{"num_hidden_layers": 12, "hidden_size": 512, "num_attention_heads": 8, "num_key_value_heads": 8, "head_dim": 64, "intermediate_size": 1024, "vocab_size": 32000, "hidden_act": "reglu", "norm": "rmsnorm", "norm_place": "pre", "norm_eps": 1e-06, "positions": "rope", "rope_theta": 10000.0, "rope_fraction": 1.0, "qk_norm": false, "attn_scale": 0.125, "bias": "none", "tie_word_embeddings": false, "parallel_block": false, "init": "uniform", "init_std_qkv": 0.0207, "init_std_o": 0.0257, "init_std_up": 0.0296, "init_std_down": 0.0296, "optimizer": "muon_hyperball", "learning_rate": 0.00951, "beta1": 0.95, "weight_decay": 0.0, "lr_head": 0.00421, "warmup_steps": 200, "schedule": "wsd", "decay_fraction": 1.0, "decay_shape": "linear", "final_lr_fraction": 0.0, "batch_tokens": [65536, 131072, 262144, 524288], "max_seq_len": 1024, "doc_mask": true, "train_tokens": 1173000000, "max_steps": 6020, "dataset": "wikipedia_en"}
MLP neurons of a small language model. Each row is named by its layer, matrix (gate and up: input weights) and neuron, and shows model dimensions 224-319. Each number is 200 + 40 x the weight over its row's rms, rounded and kept within 0 to 999. A neuron's up and down rows have the sign that makes its largest values positive.
Before each neuron's rows, "fires in" lists the words (lower case) most often at its 100 highest values on Wikipedia text that the model never trained on.

fires in: "the", "early", "united"
L9.gate732,299,189,227,145,192,209,219,107,214,186,209,244,210,235,194,218,173,228,193,260,198,268,196,188,216,214,226,196,234,186,238,177,176,218,195,247,208,150,168,145,237,218,121,182,244,131,221,197,211,155,118,242,164,247,285,206,201,271,198,154,192,226,201,175,199,241,209,238,144,225,253,162,208,243,190,282,193,246,136,158,246,135,267,225,226,211,178,186,196,247,212,192,207,240,182,109
L9.up732,170,160,172,239,129,217,222,210,211,227,253,195,174,215,118,247,189,155,215,223,216,169,192,201,132,157,205,207,212,133,189,202,233,209,245,214,209,147,153,218,206,136,187,216,231,224,213,168,232,177,119,253,139,250,296,144,199,180,216,235,95,194,173,205,267,216,198,214,174,205,230,202,202,150,329,145,199,227,219,249,128,225,126,165,225,185,186,239,219,193,205,151,136,227,215,253

fires in: "gebhard", "nephele", "platycerium", "daphnella", "qaboun"
L6.gate327,209,254,143,208,195,278,120,235,156,183,196,163,197,236,244,190,203,186,166,198,191,271,205,233,159,128,199,223,245,181,222,218,208,201,175,184,148,234,233,196,212,199,198,208,179,154,312,158,213,154,258,180,225,249,187,132,122,175,192,158,178,179,172,164,192,198,181,227,165,156,244,227,191,111,232,212,201,216,256,194,250,234,147,219,206,142,228,173,213,171,173,184,248,178,130,254
L6.up327,221,193,194,206,176,203,199,249,216,160,147,158,184,250,217,204,215,214,171,242,232,265,209,164,148,174,194,198,269,139,165,261,255,218,128,213,244,215,215,182,202,208,192,192,136,188,248,165,252,170,134,186,193,228,244,210,202,158,179,180,144,188,170,115,219,236,215,255,230,194,230,208,200,164,269,167,214,280,261,214,188,157,161,156,235,215,195,184,220,177,158,214,163,231,225,257

fires in: "of", "for", "with", "as", "including"
L7.gate885,217,223,188,272,199,240,241,109,251,222,253,205,102,137,247,213,234,144,208,225,195,216,174,171,171,181,186,222,178,238,146,148,224,182,243,178,213,227,200,146,171,194,277,239,152,201,237,259,184,277,192,207,190,224,178,230,222,296,153,214,203,252,206,235,215,185,244,213,226,176,174,205,224,145,199,185,141,201,204,208,188,209,161,299,207,217,184,259,220,280,198,221,184,142,172,239
L7.up885,221,183,221,220,210,196,162,168,192,171,189,259,231,169,159,163,164,170,279,225,191,206,228,204,174,227,185,161,203,198,204,176,230,245,160,167,131,160,135,275,143,162,206,174,147,169,224,154,185,221,187,252,188,263,227,232,238,222,149,190,223,249,198,176,171,176,157,130,229,214,266,194,206,203,213,141,214,184,226,179,146,212,205,248,182,207,235,185,173,151,273,191,177,221,204,190

fires in: "and"
L8.gate631,211,240,216,215,197,233,137,202,138,248,116,181,206,235,207,185,193,176,168,230,131,240,191,189,202,98,208,172,136,192,201,132,193,214,280,213,174,239,282,163,148,223,129,188,241,228,205,164,230,151,183,304,186,165,202,219,235,170,233,219,160,229,199,203,184,182,154,200,168,208,215,265,169,270,181,177,235,207,210,199,231,239,160,144,176,275,233,163,263,162,189,158,216,255,204,187
L8.up631,142,185,169,235,121,173,173,221,232,206,189,147,167,198,127,204,268,275,205,243,199,196,167,212,242,230,210,148,157,219,154,176,174,265,189,137,226,169,273,206,180,240,268,204,297,153,197,114,253,228,193,223,145,160,221,212,227,179,220,187,235,227,193,203,147,154,137,227,159,205,183,164,199,220,225,242,141,273,209,210,165,204,123,228,199,187,180,201,228,232,146,160,189,193,167,207

fires in: "in", "for", "at", "the"
L8.gate328,268,272,127,230,137,250,245,166,171,183,173,120,188,261,258,251,135,224,221,196,283,226,212,179,226,216,212,151,180,151,185,231,141,167,163,194,212,176,191,233,195,235,229,198,160,225,212,245,137,151,225,183,205,155,210,263,209,179,173,208,185,203,170,234,207,192,164,193,205,246,278,181,158,273,186,209,259,211,153,170,226,196,200,134,174,163,214,239,220,218,156,259,247,198,310,194
L8.up328,176,224,209,185,187,161,214,213,257,263,152,125,174,210,190,206,168,195,234,200,226,200,274,223,189,198,128,138,207,206,182,243,151,127,134,188,186,164,185,228,220,228,216,210,236,198,264,286,186,199,191,221,229,160,222,184,207,136,156,204,131,216,190,174,190,187,192,202,237,246,219,149,146,210,233,147,201,126,210,169,247,247,130,204,193,187,204,224,121,194,154,172,183,199,210,224

fires in: "the", "its", "his"
L6.gate132,180,122,168,139,153,240,230,130,217,194,198,182,247,221,265,141,237,115,138,220,195,162,168,208,175,172,234,210,198,263,219,167,209,173,196,235,208,151,157,207,218,222,137,267,209,228,135,213,206,243,133,233,244,257,244,185,265,218,181,182,199,176,124,229,211,149,234,236,238,192,152,195,180,196,182,223,236,216,233,178,222,157,248,168,181,207,244,240,206,224,142,126,129,238,191,191
L6.up132,247,273,190,189,240,194,144,234,211,176,198,170,177,224,195,241,192,140,192,232,233,224,230,220,212,207,156,150,267,206,287,187,189,183,148,171,169,178,266,219,224,236,165,254,192,201,258,145,182,183,214,215,175,191,157,210,248,282,249,156,154,200,180,123,199,186,254,274,238,172,217,207,230,163,211,127,185,233,257,267,194,200,190,194,290,216,180,288,155,246,217,180,219,233,182,194

fires in: "of", "with", "in", "for", "has"
L7.gate302,187,198,226,140,200,197,221,135,140,198,187,288,177,158,264,293,148,174,151,179,204,259,128,165,168,189,170,205,194,136,211,116,179,175,186,213,232,185,248,200,203,180,254,206,223,214,220,225,147,188,178,141,170,208,175,213,255,209,201,192,240,198,203,192,225,214,199,216,118,187,205,238,160,163,99,218,199,133,132,263,223,234,325,187,219,208,194,171,278,223,264,236,175,161,232,228
L7.up302,278,188,221,236,157,240,173,224,206,139,272,235,145,235,120,223,283,227,154,203,278,236,160,241,219,185,144,169,139,109,178,196,200,176,156,217,240,187,187,169,206,93,162,240,212,181,212,235,247,239,162,138,233,187,102,172,245,246,171,221,123,135,145,165,137,148,217,225,221,168,204,172,125,239,176,156,190,148,190,219,220,243,182,226,167,263,254,229,163,159,244,234,214,205,250,192

fires in: "the", "with", "age", "in"
L8.gate242,161,201,261,199,156,174,230,147,252,175,183,159,143,245,180,246,152,210,222,160,235,170,244,171,156,229,217,218,261,257,222,223,182,241,184,216,239,106,263,224,195,241,210,194,243,206,157,152,197,190,152,181,177,284,310,220,220,270,261,209,235,240,178,218,171,202,199,255,209,196,256,156,161,167,235,195,219,269,206,233,166,166,202,186,278,199,161,290,270,277,273,146,199,208,143,194
L8.up242,191,234,202,163,185,140,212,247,174,131,191,162,236,181,236,195,171,106,230,269,189,141,183,254,197,191,171,212,219,213,201,238,151,181,216,239,173,188,169,156,255,210,181,221,208,173,283,182,210,194,175,258,135,224,165,224,203,225,206,191,235,171,212,100,150,229,197,228,175,175,135,227,240,131,124,193,225,154,171,222,243,231,146,191,247,280,153,240,192,295,195,203,202,240,205,172

fires in: "a", "and", "an", "the", "born", "grew"
L6.gate993,161,237,217,171,140,221,134,178,154,263,268,145,237,206,249,215,180,192,192,261,202,166,241,172,189,211,295,238,237,268,172,210,201,276,171,198,171,228,214,160,179,161,257,188,234,177,261,194,124,86,150,214,152,257,186,119,209,193,208,160,271,203,215,261,203,219,188,192,191,243,194,214,207,208,194,213,184,193,171,190,217,212,306,185,246,183,180,178,225,203,199,181,261,265,225,215
L6.up993,255,257,232,231,194,180,138,160,225,225,154,189,202,167,167,212,278,209,106,191,149,194,216,251,199,232,195,180,151,189,135,244,210,203,184,253,243,129,219,174,180,166,167,241,185,211,145,183,258,221,139,257,168,240,237,251,250,191,190,183,235,190,230,160,210,235,253,188,200,245,195,149,119,211,126,127,255,209,136,162,174,181,149,248,217,162,221,254,188,201,160,148,162,221,222,198

fires in: "the", "s", "it", "result", "they"
L6.gate547,182,215,222,165,241,226,246,229,151,152,229,277,259,182,284,266,187,236,196,172,246,235,179,202,190,219,220,215,200,185,204,181,291,256,221,217,263,197,209,151,204,190,157,162,279,188,217,292,206,201,137,153,236,294,205,253,211,161,218,181,222,213,203,179,184,137,204,219,150,254,206,161,210,141,274,199,212,230,148,196,203,189,229,273,200,103,226,255,247,200,235,206,149,177,238,199
L6.up547,154,120,165,221,158,208,210,225,179,181,118,188,238,193,239,190,191,244,177,185,208,205,265,206,185,233,174,209,118,172,214,257,154,200,196,207,150,266,127,139,167,246,270,208,226,158,208,198,238,121,237,230,264,233,213,199,202,177,234,252,210,249,177,202,180,140,147,194,232,177,178,147,216,190,236,278,185,233,143,205,272,227,197,172,188,233,264,205,252,161,178,164,154,160,248,244

fires in: "the", "his"
L9.gate248,184,196,171,173,158,241,209,153,145,144,212,232,218,268,143,203,142,207,182,200,210,211,192,156,195,208,200,213,174,268,182,238,183,134,265,219,266,165,187,244,228,130,228,154,237,187,165,199,165,230,230,221,233,226,210,196,140,186,169,247,201,191,160,150,199,175,189,222,195,237,219,234,170,189,213,227,159,138,255,223,178,154,267,199,240,200,190,318,157,240,197,124,186,199,244,302
L9.up248,165,140,194,223,122,204,229,132,226,175,139,126,250,152,217,240,203,160,205,245,259,288,223,217,180,217,169,188,241,232,213,174,220,205,181,182,211,159,191,127,147,260,243,230,204,212,203,214,265,255,179,228,238,348,208,277,213,196,152,144,248,244,190,160,181,212,218,228,202,246,253,204,233,176,170,230,213,211,148,154,171,195,202,283,202,224,168,238,204,180,205,210,193,239,227,187

fires in: "on", "in", "north", "off", "west", "over"
L8.gate451,200,179,159,220,189,187,287,238,285,242,213,166,304,254,202,251,263,192,193,155,180,235,261,248,219,277,235,231,138,158,211,244,146,209,227,201,120,179,186,143,166,145,150,117,191,231,243,220,264,165,186,262,199,177,281,181,182,217,226,155,176,220,189,195,146,99,226,172,197,176,155,192,187,235,256,262,137,246,184,175,287,157,179,185,231,237,187,189,194,248,134,194,198,263,218,134
L8.up451,166,233,190,137,274,199,242,155,139,133,176,221,215,165,164,168,250,280,251,211,274,227,197,251,250,171,205,256,167,135,180,200,194,202,227,191,190,155,194,196,198,181,133,188,120,220,221,218,248,204,158,207,180,223,251,202,214,224,215,182,201,250,201,166,233,195,167,143,225,307,188,277,246,207,248,109,176,205,171,261,306,220,207,159,163,242,212,254,213,184,259,223,191,235,201,184

fires in: "for", "at", "to", "instead"
L6.gate725,237,177,167,189,224,211,228,190,235,207,180,155,240,160,172,236,131,244,248,234,228,215,218,290,206,221,168,190,132,152,238,135,190,201,254,307,229,113,127,282,226,194,160,248,226,157,207,230,215,228,248,143,159,165,98,238,251,230,155,225,123,225,186,258,245,228,231,260,199,231,187,200,132,125,180,136,160,255,128,204,210,249,186,170,269,183,134,167,254,248,202,251,199,108,236,135
L6.up725,206,181,226,276,195,154,220,214,198,184,251,148,213,217,153,204,141,238,184,116,215,281,255,181,200,244,161,133,138,212,203,226,157,210,202,143,256,125,158,213,222,183,191,268,226,209,250,193,208,239,149,188,234,137,157,172,134,205,167,246,156,122,173,235,232,269,219,266,193,232,182,193,176,164,234,196,214,190,186,200,301,181,179,157,191,190,213,273,201,189,252,235,203,172,163,158

fires in: "the", "syrian"
L8.gate281,160,179,150,222,203,207,210,132,223,173,152,174,209,196,204,225,207,147,141,162,190,264,211,152,127,238,189,151,185,175,236,164,197,181,232,261,249,208,150,278,163,206,227,231,222,200,241,192,146,225,171,176,239,183,264,197,242,192,193,235,164,182,165,234,138,224,174,229,209,162,265,166,219,191,223,213,238,192,152,220,170,232,217,171,99,128,166,225,198,215,183,161,173,209,160,216
L8.up281,200,203,213,218,233,216,190,220,173,136,188,231,275,100,141,216,232,237,220,147,277,182,248,196,125,208,225,257,187,157,192,217,208,235,151,136,157,199,238,214,207,241,162,200,179,230,204,148,187,217,203,226,154,165,241,245,209,183,227,204,161,113,178,234,210,179,214,183,165,199,196,130,269,209,256,186,174,143,173,242,305,228,221,154,158,188,187,254,159,240,183,190,179,186,164,171

fires in: "to", "of", "into", "in", "as"
L8.gate614,164,223,206,207,216,154,134,165,158,180,161,163,185,295,209,213,156,179,182,245,195,243,269,220,185,169,177,185,225,242,207,168,225,233,192,171,230,171,266,233,188,245,251,172,214,192,193,202,233,225,177,167,290,246,204,217,221,213,254,165,204,117,205,210,211,171,198,220,166,181,225,189,191,190,168,212,238,216,234,254,245,187,178,163,165,145,129,157,210,247,165,234,175,166,225,187
L8.up614,164,260,228,204,185,183,223,258,210,206,184,238,205,250,187,165,143,175,154,200,170,243,193,163,168,191,201,246,192,214,241,91,223,237,163,182,205,180,155,188,210,218,177,173,206,157,169,238,173,200,144,212,244,204,218,186,110,195,152,225,204,225,175,212,229,192,204,231,149,196,175,202,266,267,218,158,155,142,191,217,220,322,187,260,160,214,155,188,202,205,146,170,175,126,168,217

fires in: "were", "was", "are", "is", "began", "had"
L7.gate955,302,154,144,219,216,165,222,170,226,244,175,219,241,193,160,267,198,196,212,262,259,185,261,239,225,319,216,232,183,173,196,228,179,106,201,224,167,171,147,169,175,233,153,98,103,210,232,218,207,202,144,176,190,211,254,233,225,261,143,158,169,141,180,179,157,219,176,221,227,237,158,198,146,111,225,229,149,147,192,151,236,276,234,213,255,322,223,228,211,231,172,189,132,283,182,245
L7.up955,167,181,181,201,145,183,228,210,226,191,138,236,230,174,259,213,197,163,170,220,248,201,170,207,172,141,297,188,149,215,226,172,179,269,200,194,172,263,278,152,217,216,189,91,215,152,227,294,142,207,174,166,126,223,111,171,191,144,172,274,155,172,244,178,156,219,225,248,178,187,196,197,205,201,201,244,162,152,129,240,253,238,273,203,268,214,180,159,170,172,178,238,204,185,206,223

fires in: "which", "where", "age", "that", "whom", "who"
L6.gate655,190,214,182,194,204,204,185,162,239,222,281,224,258,189,248,283,205,210,216,205,165,226,189,221,180,128,166,245,170,162,142,192,240,219,275,254,194,190,230,113,264,219,227,240,191,202,228,234,187,231,260,207,153,257,222,196,173,230,198,195,168,166,253,208,198,228,263,262,249,157,237,168,218,234,169,201,230,306,154,252,203,221,237,136,119,163,159,277,216,176,208,118,213,228,262,112
L6.up655,197,184,249,220,173,203,189,215,228,159,178,178,249,202,281,248,217,226,186,202,194,164,265,138,191,182,260,175,248,287,241,259,255,235,233,196,308,164,215,224,244,211,180,167,181,187,184,184,135,197,162,175,168,162,216,146,161,245,188,202,281,232,181,260,221,295,279,228,190,211,194,236,135,256,143,210,215,235,166,195,157,240,238,266,156,151,220,210,138,243,189,232,165,148,248,166

fires in: "at", "as", "in", "on"
L8.gate144,264,305,183,238,284,197,211,255,212,136,127,264,238,246,206,255,163,189,311,201,280,187,246,273,238,194,208,229,207,249,185,141,246,231,247,270,173,282,163,136,213,285,204,138,156,179,220,216,218,239,216,223,213,184,171,162,90,189,274,238,169,259,138,177,181,213,225,283,189,205,149,223,196,164,219,238,134,207,212,221,208,195,231,181,119,183,258,176,232,195,186,277,180,177,243,215
L8.up144,202,226,154,166,197,161,246,239,138,158,232,232,173,208,142,172,83,218,247,176,217,204,229,229,228,210,182,205,109,207,133,155,204,234,271,183,185,254,211,190,191,233,199,186,228,208,219,188,167,206,121,165,169,199,134,149,207,240,212,227,236,274,189,117,222,125,171,169,174,111,140,307,192,190,183,220,124,155,198,287,312,184,225,215,172,232,122,146,195,251,162,265,184,210,150,225

fires in: "was", "are", "were", "is", "be", "as"
L8.gate61,305,197,177,194,193,184,205,161,184,223,175,191,181,254,153,313,156,226,153,223,211,178,192,159,232,205,123,200,157,217,192,176,185,242,168,168,173,177,195,198,174,217,234,169,183,198,121,165,248,159,120,220,95,198,160,164,269,230,202,171,198,178,238,132,151,215,231,126,193,230,112,162,199,163,242,150,161,215,222,237,252,149,183,210,168,237,173,314,183,208,204,224,187,137,146,299
L8.up61,216,173,174,278,176,165,191,187,205,184,241,177,188,244,216,236,219,216,174,74,228,161,218,253,155,167,196,225,210,104,145,213,176,251,199,179,173,195,239,300,231,149,253,179,176,111,175,158,179,139,182,216,177,264,255,128,185,247,238,231,145,189,245,183,225,149,215,243,201,150,209,198,198,220,198,189,203,158,234,252,294,269,210,202,175,170,187,219,107,167,164,248,192,185,192,127

fires in: "the"
L6.gate462,150,191,198,206,132,206,226,123,179,171,130,210,212,167,201,294,191,236,264,202,190,209,232,202,244,170,166,173,160,126,265,168,239,279,196,228,248,179,189,244,242,209,245,165,199,170,238,192,146,241,231,231,149,256,262,202,255,267,155,168,254,212,257,223,143,159,207,223,227,220,232,244,217,191,248,186,201,131,190,136,206,246,171,245,207,206,160,83,199,230,148,215,192,177,196,202
L6.up462,182,205,170,153,236,217,162,184,219,212,217,138,198,164,151,148,233,212,180,182,225,233,239,234,237,145,169,251,207,165,209,126,200,189,138,194,164,209,223,149,236,141,225,175,212,166,170,167,180,189,194,214,115,198,237,224,234,242,196,258,184,174,231,206,190,184,174,233,300,252,205,195,216,177,195,213,205,259,182,192,223,183,249,163,214,185,152,114,223,157,255,148,145,230,173,141

fires in: "and", "but"
L8.gate460,183,234,209,181,226,211,130,142,245,207,161,168,134,212,160,192,204,226,168,158,186,195,254,209,258,211,208,212,224,189,173,198,254,220,196,243,188,229,135,164,158,148,128,167,180,217,227,142,193,222,145,240,299,239,235,240,230,249,182,230,177,267,197,167,90,119,253,168,105,151,262,240,222,265,177,218,167,109,171,243,197,238,125,158,160,256,190,230,234,233,161,171,166,169,217,206
L8.up460,145,225,271,155,206,180,247,218,153,224,187,238,175,94,218,245,254,262,258,256,217,185,170,165,140,158,201,200,165,162,245,250,158,245,254,216,139,226,178,210,213,209,237,193,196,200,136,175,208,223,203,204,254,240,212,219,244,125,239,240,255,206,142,175,177,176,248,194,186,114,215,171,192,225,198,162,215,208,162,165,201,169,155,191,214,111,178,219,142,204,145,149,208,226,196,177

fires in: "to", "from", "as", "for", "m"
L6.gate958,187,262,242,201,233,279,205,234,231,164,109,173,148,170,218,233,144,212,277,178,151,158,229,202,170,250,222,256,170,173,142,191,221,155,190,219,159,208,210,230,193,181,213,165,193,248,177,243,210,214,227,166,248,168,196,167,211,252,155,190,172,194,164,263,238,243,273,271,209,211,216,172,139,176,145,225,181,210,184,192,252,222,145,231,203,189,153,211,193,240,206,272,202,148,154,232
L6.up958,225,173,147,189,176,170,232,202,153,265,140,198,204,231,203,210,208,253,225,229,221,225,196,204,237,172,126,147,149,227,246,216,216,243,131,243,180,183,184,254,233,198,211,231,215,180,236,148,144,204,145,194,197,195,262,100,178,187,253,243,213,275,172,142,230,151,245,202,219,219,197,184,229,233,291,179,182,281,194,220,259,176,258,193,196,188,216,182,268,154,179,191,200,235,197,178

fires in: "as", "to"
L3.gate563,217,192,202,93,151,174,210,239,298,250,130,91,169,176,210,261,180,138,206,209,144,185,234,230,171,160,195,242,241,229,200,210,255,219,127,188,198,195,158,203,249,194,172,200,168,198,245,136,154,199,228,175,227,176,228,284,158,189,206,218,183,133,140,233,214,253,218,200,137,222,224,258,194,217,165,170,185,226,213,248,157,233,152,179,242,208,201,187,294,244,229,149,196,236,220,202
L3.up563,215,165,193,204,251,238,184,257,194,261,225,183,241,226,193,142,226,184,175,251,234,199,196,165,214,199,211,246,254,194,123,204,231,195,173,149,157,209,171,176,211,261,203,226,180,174,210,156,162,166,135,285,231,169,222,190,197,241,302,226,170,250,151,254,180,222,218,245,162,163,187,204,251,114,279,204,199,180,169,151,145,210,164,248,229,184,155,291,157,207,194,212,131,232,85,199

fires in: "the", "he", "a", "she", "there"
L6.gate542,196,235,202,219,197,147,217,203,182,226,181,197,197,192,181,226,163,166,184,184,240,231,192,254,239,111,167,95,138,144,253,143,148,180,234,169,234,171,127,258,237,202,214,211,216,174,240,194,230,142,191,180,156,206,173,132,191,196,174,194,192,257,176,225,240,123,197,198,189,148,189,162,194,200,151,218,136,214,213,188,200,206,186,213,184,193,206,148,196,305,124,153,161,235,146,228
L6.up542,207,206,190,168,255,196,218,179,286,199,189,223,152,201,221,216,189,211,207,158,218,214,159,247,226,179,103,270,143,172,159,274,194,203,175,174,184,218,157,151,139,217,212,156,202,233,256,173,161,126,174,148,206,238,129,175,259,217,176,179,151,194,160,253,221,176,235,176,122,124,156,238,200,224,222,240,207,209,98,195,217,185,268,168,207,143,182,201,224,155,243,157,109,229,187,156

fires in: "and", "in", "with", "who", "which"
L8.gate824,178,194,190,206,212,194,132,192,85,180,246,194,249,227,192,220,188,181,176,316,220,138,200,137,203,201,171,195,136,236,156,154,181,237,229,176,203,164,201,161,214,213,239,160,211,169,254,175,259,262,130,160,170,149,194,235,189,166,211,230,171,203,209,122,205,190,223,183,245,192,146,184,206,244,161,249,200,212,175,269,275,165,240,219,211,262,238,109,197,177,240,186,199,235,233,130
L8.up824,206,166,203,222,164,239,127,144,153,236,246,184,161,197,247,258,162,183,173,222,160,158,234,139,193,196,188,155,278,256,181,192,166,230,100,197,261,179,233,190,191,155,192,145,201,235,213,165,250,217,177,156,295,153,207,180,169,276,199,224,149,254,218,104,247,208,288,238,267,294,210,216,242,211,121,133,238,200,164,218,254,175,217,148,222,211,224,217,176,258,204,224,222,180,188,186

fires in: "the", "in", "s", "of", "increased", "increase"
L6.gate423,208,176,165,174,219,258,168,195,199,182,201,162,193,229,158,99,206,150,194,163,249,242,191,167,163,196,210,169,165,235,125,197,124,198,214,238,226,185,225,210,279,156,137,132,145,259,182,250,226,199,202,249,196,241,185,133,288,203,190,192,189,221,112,203,186,175,229,156,181,205,178,177,237,183,141,131,206,142,172,265,208,180,175,153,216,211,204,221,213,178,170,284,288,223,178,271
L6.up423,194,242,228,180,169,263,238,185,248,192,220,252,165,159,222,232,196,140,206,205,258,211,217,184,170,191,211,143,270,196,159,196,199,156,222,264,229,225,167,187,155,192,203,167,175,185,214,203,186,259,234,272,156,227,212,251,270,227,210,217,185,240,262,141,204,175,216,132,231,199,184,115,241,240,178,160,236,237,237,283,167,196,132,255,168,231,222,168,196,200,238,198,193,221,211,214

fires in: "the", "a", "an", "large", "are"
L8.gate653,244,151,161,212,229,217,143,186,197,213,142,212,185,186,215,201,149,158,231,207,209,308,197,212,264,196,162,163,202,276,208,179,255,204,210,182,193,183,152,150,206,252,237,168,188,214,223,207,164,191,253,144,271,225,177,168,246,243,241,149,183,243,156,201,220,168,205,163,193,132,162,218,132,190,266,223,157,222,218,230,201,189,249,222,266,309,237,218,221,246,234,158,177,182,234,134
L8.up653,196,230,244,218,173,240,194,230,191,171,196,214,185,223,203,172,206,234,242,161,168,166,186,237,212,211,162,173,208,213,201,262,266,157,220,229,159,189,236,247,249,244,179,228,187,231,180,188,198,198,193,159,272,137,157,186,215,274,194,251,193,226,187,197,220,92,150,183,204,128,180,217,215,114,214,305,164,131,199,153,208,233,219,221,226,190,274,84,188,241,159,104,214,189,191,245

fires in: "is", "are"
L9.gate324,186,238,206,204,199,269,189,113,217,188,163,211,230,213,212,279,208,158,153,222,216,222,215,205,188,199,166,190,230,180,144,241,160,204,160,175,225,221,229,189,194,180,295,186,209,180,226,218,197,165,187,207,184,180,187,148,215,234,143,221,218,182,245,235,124,224,167,179,258,219,234,244,249,143,192,213,173,137,205,220,154,234,190,248,230,218,139,242,158,175,190,173,140,245,208,172
L9.up324,133,239,150,150,98,203,179,218,225,254,191,256,182,191,172,237,210,174,175,294,201,170,203,231,269,155,163,111,204,197,142,165,171,228,173,138,246,184,251,187,235,239,179,221,172,206,169,201,235,189,172,99,195,147,222,193,273,159,195,193,204,195,228,140,210,207,241,215,174,286,173,198,210,233,187,101,160,191,141,207,175,215,178,249,235,230,183,265,152,166,279,270,176,254,237,178

fires in: "in", "to", "of"
L8.gate916,270,238,195,111,216,239,128,174,223,167,179,229,187,161,150,211,258,145,206,194,176,201,199,175,246,186,186,189,187,172,195,208,103,200,248,230,253,223,222,200,206,153,194,249,143,167,226,136,201,198,174,173,176,169,192,157,186,220,153,152,233,216,233,155,157,170,124,262,171,223,206,249,191,202,190,151,161,104,216,223,181,224,186,184,256,260,153,214,248,125,201,224,192,165,251,281
L8.up916,260,283,208,236,202,226,195,274,201,143,222,274,166,247,217,162,141,208,236,150,272,179,195,194,190,243,223,213,177,179,207,226,165,192,111,193,248,156,209,178,158,181,153,201,192,194,200,144,224,162,156,246,230,207,179,273,154,194,232,227,188,119,161,206,152,203,183,165,194,174,272,177,150,236,104,218,135,202,204,222,184,218,199,131,229,184,116,244,247,202,206,220,187,224,274,142

fires in: "the"
L9.gate49,180,154,188,217,166,170,194,203,227,216,197,231,164,216,205,188,200,175,176,149,289,212,146,122,248,140,188,136,274,212,136,199,197,191,236,178,173,187,160,193,222,200,233,162,223,169,168,142,203,170,298,247,231,287,179,216,261,207,214,180,251,238,182,127,246,214,182,195,188,139,244,301,155,167,171,157,225,161,167,181,177,127,169,234,194,206,168,199,219,244,282,211,156,208,203,230
L9.up49,174,192,164,216,208,212,220,189,187,245,189,246,185,199,195,210,130,115,200,180,203,225,227,187,186,171,269,133,134,178,228,211,235,186,286,193,223,198,215,167,248,202,223,162,137,214,234,167,230,210,277,162,177,279,168,178,195,210,187,220,260,241,168,226,215,185,134,243,206,198,305,218,153,131,213,214,175,290,150,138,186,207,169,170,227,96,217,157,233,155,185,229,210,154,234,236

fires in: "platycerium", "gebhard", "nephele", "sardehāt", "dehradun"
L7.gate909,207,196,153,184,210,305,89,153,198,225,180,215,232,185,215,168,184,270,239,201,268,135,262,189,187,148,88,187,225,221,133,211,237,234,228,217,177,211,257,280,236,189,204,209,200,152,261,232,206,188,153,210,199,210,190,108,131,119,183,158,188,209,239,200,144,175,180,209,168,178,152,235,189,152,249,128,177,198,230,230,218,166,312,187,232,149,210,199,185,178,248,229,179,176,170,220
L7.up909,144,183,176,159,239,226,123,197,169,136,207,217,143,100,218,227,205,240,141,173,210,191,209,278,179,136,190,193,141,154,206,292,275,200,144,213,192,277,194,204,248,189,206,212,169,226,220,204,190,257,190,160,251,179,184,143,230,171,193,229,157,204,242,204,183,171,234,245,249,207,201,235,182,162,171,197,218,180,303,149,230,116,248,155,162,169,201,169,266,134,184,250,189,143,161,261

fires in: "it", "that", "there", "they"
L9.gate225,151,217,198,180,146,220,166,221,270,186,178,213,234,210,197,271,192,238,202,123,126,223,158,127,214,265,253,196,202,229,238,203,241,221,208,179,241,193,159,130,210,200,245,168,171,248,238,192,183,210,203,165,213,156,213,208,159,228,128,269,129,177,201,237,188,183,206,172,190,262,193,159,170,178,182,232,209,115,176,172,197,112,251,250,198,114,288,238,219,144,201,154,227,205,256,209
L9.up225,197,251,139,199,235,198,185,211,239,168,151,193,153,231,238,181,217,205,182,209,246,265,195,190,207,111,200,243,173,116,137,197,216,189,184,202,178,203,137,263,183,233,224,213,254,202,211,239,187,122,214,251,177,238,210,178,215,259,187,158,204,272,150,287,202,176,131,184,163,179,178,211,114,185,199,203,169,211,202,207,176,311,226,176,261,199,183,267,195,173,181,210,215,177,234,154